Weights of a small GPT-style language model, trained from scratch on English Wikipedia: vocabulary 1768.
MLP neurons of a small language model. Each row is named by its layer, matrix (gate and up: input weights; down: output weights) and neuron, and shows model dimensions 32-159. Each number is 128 + 32 x the weight over its row's rms, rounded and kept within 0 to 255. Numbers have three digits each. A neuron's up and down rows have the sign that makes its largest values positive.
A block is one neuron, or neurons of one layer that tend to fire together. After each block is what it responds to, as a language model described it from the Wikipedia text at the highest values.

L6.gate438:100125123085129155091148153157115068113116116137116128155100130104154084054125132106074141079087156114098063116055081077164139173102165144108138091122132139088128111134107054144119101163147115090118099078079123179175086123126091092137170078163089123204130096110155133197157165095164172175110132062106112153088080126194115107161123093132100120205078128137137207083095098129171107112133
L6.up438:133182137141139162102082164149092076169129147122083207089136100127145114144112124139117080142143112119113107097104141128141107235172131209091126141121102111153149116098139107155160104134103120142137146148129147131148136162127128152100158141141117089137166087153056151161154175171134069094130140154168128085159109113167110144079060125129201144126188107151155121174172081083072063145118
L6.down438:117109126106075130123171061055139114139107094152187074183130199076116131164124161068117173127102155164156148093155113153169138038111120107150111074092123162086082117152156136111123149165132151145154111112095091086116166096107133107143073095082169156128084143100095124050121094112137175158185095098108124170103145147125130113156173106112089113166124161134145145121135136095145187144103
L6.gate442:145122151184073086125111172146089117178144167139128124100178154145109126104060074116146169154095153088113093057110117062135128131148151124170129109138109102112147129125164147104114128114063107146109127098128155160161154122201110146142150167096063129205143134109093064130072129121127090111112117084159158075119112073188148190059102171123144143140145146146173149143128106146163144141160
L6.up442:145149116136128126125123084129085150081093129164135102076115118123137162166100115136099130078194137135140132147182061086178150122145146166128135075065165086134154140136155131117107107080093122145138110116157039152136100164118113137095128156137156124127170112210146148143096108131139097123124162151154149159163158124127127156109113162086116097113163130081124191174106100108145106125137
L6.down442:112103109098168075162053075126091105078091126147176150184154164143155083113129168109132172086159116138136096137156094068197027158150127186174131158132118112058110120147109127129108147193121181128135125127090119151129082122148134148157087156134141205134167128086119152145163172149126138058108133064202119125141083151116100130145119149127078160148149129100168131104134141179107150128140
L6.gate492:153107118125123207107143143185091133115126116104076127126127139149109081101103084153138198115172156122204147138154129108103122132097117161169093170084086081141113179116116097092113108120137145213131145119111076167169145095130110097143134121023106129159106115141126152130070164149179112096142147060176109128183125080139130145104111095128066069133141185142120167149082150103125179158111
L6.up492:139157098113125100183140169101123085181127146128181131176134070179109131120116166118162110158141143165100095085177096080066159126108173144122102104091100086188151143106132139101061133137124154085180132131129151087109083129094081118134159105105096160173145135164168117122104108128141130118098124130150206079186140128089112162099104143109108112158124088136112150134183129117122117105139
L6.down492:142119152110136102167129101118159130094146153097167121089187162119185109125104164098108060176080099131074126086143118120185127133086153151112190096194162126159134123158133163124166133119045141109170098120080107129074119144175106139175121132167112113120112150142124093162137176124093123115106168189121129104080078201071134128115061169137112097190125119126188149097094103151159096101146
L6.gate629:130129145159140046135116170161143121148090108185088135121063066073166174149078096101123143086101192104115105162112129139125137101080105136110169118137139141164115147112167068146105121098148164112106146181130115119161083126151056130145145145103033109148091156084103134136133127151130085139128132124126092139119121075133109137120101149181211110128096083098151172173147111118103117164163
L6.up629:114112120134163072123120137129150112159107111120078147137101125116139115081145134140183164112131117145181074131099166142110099186081145100112129089174175144160130114117161054124127138156056187143110109153110098128161120138096114132098177148140106114172111150105075114167109177143090121073150150092200111179131115066103118154126130109122189065156115137094143096078161167079138175080178
L6.down629:145145153137136156134114148151183138091173135127139153152140155174177171145110152198118126107108091137169059109124148104108128100139141149143088125091160160044091136151151092106128161112080191141134079133131103142119121095097171147137106123108183120176156149137094124121061120133114099122164137100130152138114115140155149168090144191084093149166103178164132134073076120119096131112111
Description: Short word-piece fragments in the middle of a split word, completing a known word, such as guit-ar, sol-o, r-ed, Fri-ed-rich.

L7.gate51:114175157111078145148199071094158156121111154124119159085096156140136120157118145134149157099135134127110101177110103137087125105170129082138119097110086084163117173145114089115149115116104087106120100188094205101080111162127074159155130125176081113155165127136095219193143131149053100123123173168130151077152126075140140125154090051140146135131093169194122140112107124119112110137127
L7.up51:070134127094092176126144113122139101130072139119098137060082141104099145120140099167045127079114203075174178156114087199091125129112078110106092161115115113169101163111096045193092157105166099121134149186150055129156054149172148082119142151149129106119116145074067167133152154121092165144122134126174114120097112123188124165089116155140147148137093102118113138159153168155106175155126
L7.down51:151183173102151157117109081085128132126127102170159125092090176159074069129057134119140158148161126195149114213106140104168110102196110079105193138079174148091193091144114117112143164134098116122190053073139109145091131160105103130086152123121106132095152143116143112168074081082108142139125122082093152135124160084123113158129099151075115146139141221133171100136108145103130155166171
Description: Final pieces of words in Wikipedia section or infobox headings, as in "chronology" after an artist name, "History", "Track listing", "Career".

L3.gate213:118166124164162118141171144113148072150154146110165142131092148134102051126150087155113176182107127131135098162088132178155151127145086125157115111123132063138139146182105139124138168175163126092173070172089105116064117112175114093101123095141180065099118078172105119105141141136157166156109119136113130090130158126155132102118188092094153068162124183086105123066174155103168178096051
L3.up213:122124095143180127159099085132127104157148155089147154098109098117152114131146095111101160185159157152102156160076130137089113110110067132088144100104118128140100118125135166138175180154150142118082110172184102114068114136190090107084116113159156093097142077094122106097128169212070144144081132098081172080126105151169132131135143135134135178115141129140098153114102134148163109104141
L3.down213:201083071154109095106133134105115121117111111139125180173129121137170122065148119116135134162162125163093157121133105066171073134109125156074152087140091145098107111101171176119192120174128151138169118169181121115092107132120157115131157084109118128172172149132124227128149147113062133151088165090120135125166111157117126143132109119132110130118186122205161101084105182150084140118179
L3.gate261:071153171181190115094130129178109097132131142100116129158171148197129106122153151149171126139142114129146107227101120155127193131145144104139109099118141109123086118087125086052124171162122150151083176122160161077104072147124155131084148134099087127128112137106046113131143160117068173152086159175122099147182161141107096119122081065101118129169181174114127173152112098117115165133113
L3.up261:120090147134111139147127170169108144104126085129145187170110162136172098091154124065182201123152145115151112158207121111133140122102090128142160103131177097054132164107151118099099091147134120149129157152136089124109103151154163181072129107126138183156138100153117100183178148134140130098172098196151133191140130095116145165132088122181095164114102145110145100145113115103089170130138
L3.down261:124134093139136113137171079133161114136106165140122108107127109193132136136076168120175122151149158106097083104129164163151133136162117113123147108116109149126143147171143108136174154170149095171147173139131154065125097090087156129184137104110121140126081166161148097160126143143126191151131180152052149116119083197173145129125107158136148218128101134160131171099105187072103118145176
L3.gate539:134123136147128081163090071075149095134110097109105124157148152149135098179171088139190176122109187115053118159099080125116193160143085178179073065143153143137118164115169095128076116136102103146147132095118098090141085177096110148149105120149154155098070140104063196166127149116178122123104126110159135131118121172134077088114177080135110221124134109127102076132117130126109101165068
L3.up539:105126142137105151149127154167171113180134119064110156065145180174125125143135135176087114133119166189129104116144099138120112133191093094082112101127132155124101127136094120162098109131123152150099101156143170123065133116095111157183217156078191125119124144108124105104074168155112106128125166092137099098096158166118151120059100144105117107099201121126181173120115137093103101122156
L3.down539:120120117084081096172103160154120132098101182148098139206142147120115116115110129138142151143139093153084118150120208109176125119137091082162129144161142080132116115121134135123119203104119124091080149146159050191137107150109110166097052086170158167086162129137141157096219153136151137118142134139159149098146087111076132111192122111169158175128098054090139200094183093116096124101140
L3.gate571:164147139115133142135124096161141087197151184042154172129165134210131144122151153072150153120176092145096146169132101159083166145105164102125126045177132124107091088128154110124158102144148099118157088114137112109140151143132159116171146101188174164105168050162109127085050138051093114173144132126148178160129113136175136140106088083105126119137157115082139140072094116174116117124131
L3.up571:079071143102142142117144139159114098168113158110178165168118138105140055092107129115132077161029157183098156145193168082187130118107089140087123121114214139146176080150162178087173081123121131064156112179133130091073190133138183141071121128043162120110178126120142138152092148124131130128153116105158141169111150169144081078088154152136115189130164106126163146107127179158119178134119
L3.down571:123131119105112095188132084144111135106165123107063121157133094100092146138141073108144158130170125083157150096134120138137157177116110180171107105121080129109088161088153069109122180127172103154096100108119167137178179138105106135175144060129141171112162137221178130126200149153121154120117154147049132155098189176158135078137112100150181106065121145089083118123137133104096108145131
Description: The first newline after a sentence-final period in Wikipedia articles, especially after the lead paragraph before a heading such as "== Early life" or "==Club career".

L7.gate132:155187186182116101086131108171120109175132149144152050146135128176151095121094148105147155133067110099174188138065125107132117144141136224096141137144148101165096170096084072158113153125108178172116101088135129134063117098138165094091064145117140116092079175121128095160083120097099116153163125155145124036133163124123138132088116126145141114127166156151166162117172167203113146165161
L7.up132:106121134111126098158093075150124124147088163120125115125113146125181184125039053077128104086139151146101061119071116135167094111115084206151121119093188173105140119174142108120167103125122110154086091105127162102168063134127090136097108141116126119152146102079086132195075158132113131113118169128107145082161156082130071132108120137151161103114175193200161117138054178133102133139095
L7.down132:170078199123105149113138120113081146099138086134165160174071146161104151131185064154114167175165158148134137119148102105144097137107102116138139105144140099137146129132156124169221078108105141125087112128116157114137084094127140119084104156175106124109162139168058171084091172191132119142101175201141150097051162102135121107107150129102160147168109157169110131170167145111097164101043
Description: The token "a", usually the article after is, of, into, by, or a comma, as in "is a football club"; also word-initial a in aired, average, age.

L6.gate255:118051092122099137125132142134079142136056108130114095192151127066114096155147143092106107116101122129072112128103130166119131161122160081148125146122131102097156175099154132141107125181174174147106156187120099128110178102200180107101151118129117130152159096100021069067094073153092161177141136100142124123068112137129064181196166094153107153137121131133164173128134144172141140111091
L6.up255:096113122115152138144108143093154082080071124149208113074127118174157092128094109124166159156147114166198154185100122106174121126105141143131048143169139126143149154125167092136147159189118143170078139063095122130112124117148082144089070144124163171114093137129119144129115070180132127156112135126147142110182134130140140117170076118165110142158098088090074173123186136109112161153160
L6.down255:124105165155141081161152110129122169159100136138093080144166106115096086135171108097070085151146165128102134050096098146176145169203186086098139143127119128098144173111116174126147107169158126121097157206119099117129218130158199108100160137110162097175153130147099128111144145113119141110181087128101130167116109121106043119115105178132091077126128156109225109131124120112113123162134
L6.gate510:114038110095146125168126093197101111075136132125114192110164165133126139121166157108040103157141119131089081162118165143143150160172115117106102123156150136125114208088134080181154087093118130107089090127164175155138122124111139159142101146097102101135142070138151160079147113114132092085140130126106154148079117168147148119110170177102130127091109196059160158155071147122122175181115
L6.up510:180096137152112162097126121158114097062117107075166120129134128143168118173089080161096106141106187122087109150177106103155082116201148130098139098164101096178165154119140149094133185120145126138121096070147166095140137123156174124110100145148203190152185136135106138044130112150117159121142118132127086110104173085145091145147087155100160170079131155198108163116182122117091140099150
L6.down510:066104076180059025122096103146159144133133114091129155125111068102056214155156139145115132145106166148176106134060221179168144103100097131130114134126144158136110136147147103166165142138137166121087178099178165101129055135110118139093168090127094093177108110073155099160114165141111102157092116160116154104181124139113094071084081168154184142178154097139126146126138116132110127180120
L6.gate627:116097099102147152129210076146105065187075111126143089166088172136125107129194107159150105156120092160151080096089111143144120103120163117064112144115100122161160140090149144059112120143209147093114125101147148096123180197165149160119052089121149120102124137085167108126091075071110102102141173136118101100100129136177148113116170185159154110163126105126163140074119138075100124164192
L6.up627:133137099126094142124088158150177135104127189094159110078135048119086110148087093153139136152116162147149089176139172103060165119147181084120159118190155079176214133136158131123138158090125131160069100131047147054098113127056144159132124127141130091136108155142060104128081112189082132141133132164072184073121157169120067117090156190086140119135104196139095133151113147119136120110172
L6.down627:135081142140151111106157104125141081130112095108126115122138154155121122200141150099150133122111125215141103126130141165171135064149161130133110136112092082078080116144134110160134085181196126090135137129119123175141103123160199083083136137176169135086135148096069101139177065129175132095085122059118106208143101150161140135140134085165120070161061107169144113153154185146129138133113
L6.gate806:127114188152145105186124066167069132105124033146140094190088150091125115114109098193082119105141051201144105096145153177173090182152133137148141125157182107101154116104129103123118121182196083098119157133198164155130120144084156181104121158139116110154192160095100127143134151121157145153131127122102127084170145154108171133151088106092103126097092177046090119102073059155077135119094
L6.up806:174141176077110097094216084083166121136104132100111150123081142166136121090140101085091152121102140156071088111114122167160113095168142144103168117131083104129141157086122123160111132190172084139098155219120121061161185123095125124124112152102188092099125144104106127158094129088090102146201143137143072091107105089092105167126207113096102100121102126182213194181169153165168141085155
L6.down806:119054085138153137134127141194198120161104100099173152149120159122145169150138154142151135125078161112155161052115132084130130219104149100117134153078120210141131121104094170087103115079120071160135075164133132110151145156150204177127131106110189118117119106149087122115116120125085155057064111107114180156116093172142130170037110158125141117170173151117121128163128148100102142139071
Description: The last digit of a four-digit year in narrative dates, as in 1905, 1956, 2010, plus line breaks after infobox field values.

L3.gate122:148082104155118159127139129141103149124164121084098187162169114183142125140080115123151174139086099166082159139138168218078144147097158119117144131131171133177088103155122063122097071127126161179109126072135119088077061160111132172175074157134173115072095161135153155136087094166132092152098098107171144124124182132134128130071097176182138132177165079120134115146174088122118072131155
L3.up122:071139121139077122141072136140135116117120126160064099155111177200123132135139128138131109142157100107114126150121058166087088113127134121095120096099121113129124157091151138131127057131134076107075059072138186119142146185090094123181132088149102106137205157162136116146084193098110144144183173104081139108144121065096081144099125151164160088125140147136166155111122135137117119158120
L3.down122:100080079069133109135135166169164152160110159079084133172164077168124148116121156132176133153154063208141122155107130142067140101120127097143148136140120085168107118089185100111129086054095148150046134087146161086128062182153124187122077143123164158139112095116126218132139147132164100158119125113153148095113160127140079159069128150136111106117206184108118110052125047130084086109153
L3.gate188:140095062126114151115150150097115109125122129129130123120149146144094144113165136076113209101190084127078137158140078140127090062133120123110166178118153087126161160149141116135125158104124128165129062070153183108149113113108060068138075168144125157158130127125152110094137138179098130149137153129139034145153144139076121161139136134134129077115095078173171119126117124157071134118113
L3.up188:095148117146133104158120170057142148120140115184146122131082146179153104083136138126125153118164129120076150190162145111148152126138106059148138174107143150070137093130122108173145106091145130143192189136160136107195068078163073124170176166174140143157165048122121137145101170170143048079070162106121146073122141167127122110096137108173102086135087138144154157123159152181144126141170
L3.down188:163088084129111114091145087167127160139123133119096190151136140187091129120125131080144133160143114161150133145129134172162110090111119170129127160159154093141100113153160135108136075163091151132107057122120123119106130113151107077095078143152118149099120130172124145154098089074076109142229104187190152122143137124131096138187126087142150109157135088119126078102161114128122160123153
L3.gate403:116159140154140130101143070120107110152118126121124115084137134125096121160119142133120106109137148169118127198134166187066107191133104117118174116096149147113086144139168077059115101102076181104120145105142148117145141099162096125134145103133098134121133107125153140157101141156126100107199120082104134161150085057186157111067135117138189118156132074200124134125167091188121096121164
L3.up403:106144123138165149193138158131118140171067120116098110143173080153128154096131140099120153132143069071130046123094137169091110122047124161129193133132099178167165173091160169163120110155096093157139161130152122127110144142130116082128077138124164116061114076121083191138124200133111097069122155145155081156125075083183153121145165097147142083080165146163133176123134099174045147191120
L3.down403:142179146157240163068131142137121149108123120133141105157091152108072154103124115116132119122136106120150103153073132123097112157105086137155157143111129211105091154101072121134084074135087138096203139147120104098165149134167097146104094079158107207094121102104055195094070144092149129085152189146126167159100121052132087166111165071143149148135076061126163091166168130136122153086111
L3.gate716:146118138122092099085136174127179157189122102104135111162140112084088094099077130132144140097122092167152088145120100092117116092131099200128119134079136121175134166117118171114155156112060115140081124101093083198154115093130162146095054119130131130100137108130088196132121165143147076145167144155151137081145156095133123136161144126164105140058120072135098089134095097142073149177164
L3.up716:083087141101145123156133195131144135161115130107134194145178108143181119146106119160175164118102101165161115165129139193133116104115208138115131162086110162120129166103155049076149134105067129109180112081090155170173109099145145128117105131131122109137107165147082119138132147081131167064147138150111125178167144139086119196124104108180131075088089112164145158112129162145100137118126
L3.down716:080109145186122117124112101127051142126191117132139127149181089146137118165133162138133215162103164133077129097157125118128132131125146108148125108173094146133112118124152167142157104159169171155096118128047172122128089140153098200130071131113100152111096142060163142097159141101125114092124101097108062148086107074107113131163126075086190171166137191142139098212111131147078104157174
Description: Subword pieces that finish a word split into fragments, mainly in headings and infobox or table labels (characteristics, Statistics, Demographics, History) and r-iv-al(s); also number, timber, around.

L7.gate794:195182132130104097120098094173089107143136137120147133095130124146156105143094194155204144152118133075089161160145137118191123121118158053125076111140110155099135086123095136126250120112148120083100125090158116172189112183170113180188126106052108156185148188162110136151142124136120184124154113129122128153083094131145102121120126126124128116111184096087127184080183123161167111106136
L7.up794:119144130141152186166190110148095135158144104092142116134116111074149109129127137067125100120137141123109112093138065172191106103136127137154154094080087118164160065080158077159073171189117109117127133131152122091133104094070111072161128137082039109174081164099111132121161123081150147132142168114104055126122152161141145087154172102096147161137102123229170162144146096179093122241122
L7.down794:099129171067177119149136227162136140125122171146125099163141141152151073156094094155116054148070129114133146125151145082147132160170183123119174173094149178149110198116216105126105116127118124103119171099115130122132102123070106139087155159107161136184109128147120164056130119097087134067080139108128096073157116194086127146106102133150162144126079152118144133171128137113133112130131
Description: Line breaks right after a sentence-final period that closes a paragraph, before a heading or new paragraph; also weaker on mid-sentence prepositions (in, of) and word fragments.

L6.gate103:115171170168173098147170102088120144162174109097073139118133204149138148118145105120092103124112191128139178152098096116119125126070113065102126159150095116163182141088136097175143136111135116153108063150137125173163168105163113114141158160125193082101138132094088158124169101068141125134080074161139102058114096135158098108123112187085146101110140075163203144161148083179133154107150
L6.up103:107130090154154070154126163179082109109075156185070104119132096161107134085102071149164174087173069113133131186108140117165122089100119111106134099102147154202112070147172168132121107099201081131178123164169143120090109146119107136084127116160175085138107114091128157178144181094102124137165081152131106157152084177161052173117111124143116100116101128155116171182113086173160124158115
L6.down103:149150144131109093135144138095105155111190134105135152116080067176135137172125111055138136106161105135150081096100118169059090176153115159118187107132139133118144139168135158122141171123092076099108112125135105104109110136142163093174105161105094172127150142075115166123091090091159109137139144173213133114148215075093155141121156116105145175170135102178104150129088149151109120083031
L6.gate418:111132201118118090047050133157109158111131124159166137149146139155122135187088070118150127164110171099091117078124110066138106196129123150063194138149184118134099154129112127159152146102138152102111141178129117120133139096093151091161157122111161133139160122101068170172138134087174190145125089121180078093116178145091097154129091167118198188106094105186085140118151166115152119158077
L6.up418:205115129118133148128126099149124089141089101170149129093142077147114117142092135169147079137169168160165125105037131063121121137199141147128130143141121092143168107156135098124131109089127132111172058120117187116135157143127093135106132113085119102082187118177175083070077115096108158095169105106108119139144115078107147103124140077183187133178158129179150171086131126134095143137125
L6.down418:103140134143164132109214088107101114161186090079096155156107168129115115147152129147122170181125157154125100126141137135093141082150111105129115132074187127095145164138169133105184113129130094140111113129106147091113121149162167132132128177111104224124087087063116122092184097187167176115060178133156109064137126099164113095143149077099138137138123165159116139161140171121091132085132
L6.gate482:151155135136110128115071089170117169177170099110147117153111067083065105130153093106184110135094108172143168126137090165141158118161058117144174144132130077100142050081149135162155154164107131084083154145172141128154114146126134125125127155105120153134124108117079148139154103100122168130097051102193084118106152065144117108099109187188141115128091098162179131117078170099137117117069
L6.up482:103154144161138080137138132165160109146108093082149089174094128120085133124116105145106146104115152131111100132132126181112115135149068155144126113081130123111155113163110099094094208120122179110099094150129148167121179117098088126114123139168140094101166099117171117132224118125193154153107115125149151158143213119167135162152150100157152103172084112175090114127129092127133063115142
L6.down482:120104209186088144073091101139144096114167108094127099130132100175125111102109110094144094150154121146124148113112129118102137152128139175126116055073113097142078142088122115145138126119146090175093134207142144160126122119103178052141124041127060196129136246099050096113137131131172192056123142141153125058168131127150123155168180139162177142089147135150084158151163147128119169143165
L6.gate758:149101134150167123110106067137107132151049106130120093104152174137118111190119139117180141070123123131069103091189160114037146106142137160086156105126163088106049117121154107200221127089112149119122140110114232140136106140081146095093145158174156146080156103109105168138106140052141114087107075119143037105108175103161111132108143140131136166160120079148131171140148100140128162138133
L6.up758:140143094197142117143098101174127102153056162110124150097153153108176069118156081070134157047154156086148099147119123111141081112169153136133146084084102072101123099121112161137138151119113094131118133121152161148084120151147084110117126129060161116131126116181139140157101141106141047194150148160183118082072086108167106088234131169127125116088145098187136154132156172128125142122091
L6.down758:102134133138091148150105064081111134075068108141155115139158198171089170127109145165128130053166160145111111079054165099098131097136080111071081089105161109153137129140111186140126107079120124189140188143111164144213104092137146089131144133141145126083134119163121128116151167124151130149126139149157107119150167089139093107142150134096135116156146099094120193105103184143105123191107
Description: The word a (sometimes an) after verbs or prepositions like is, as, was, be, also the a-piece of available, authorization.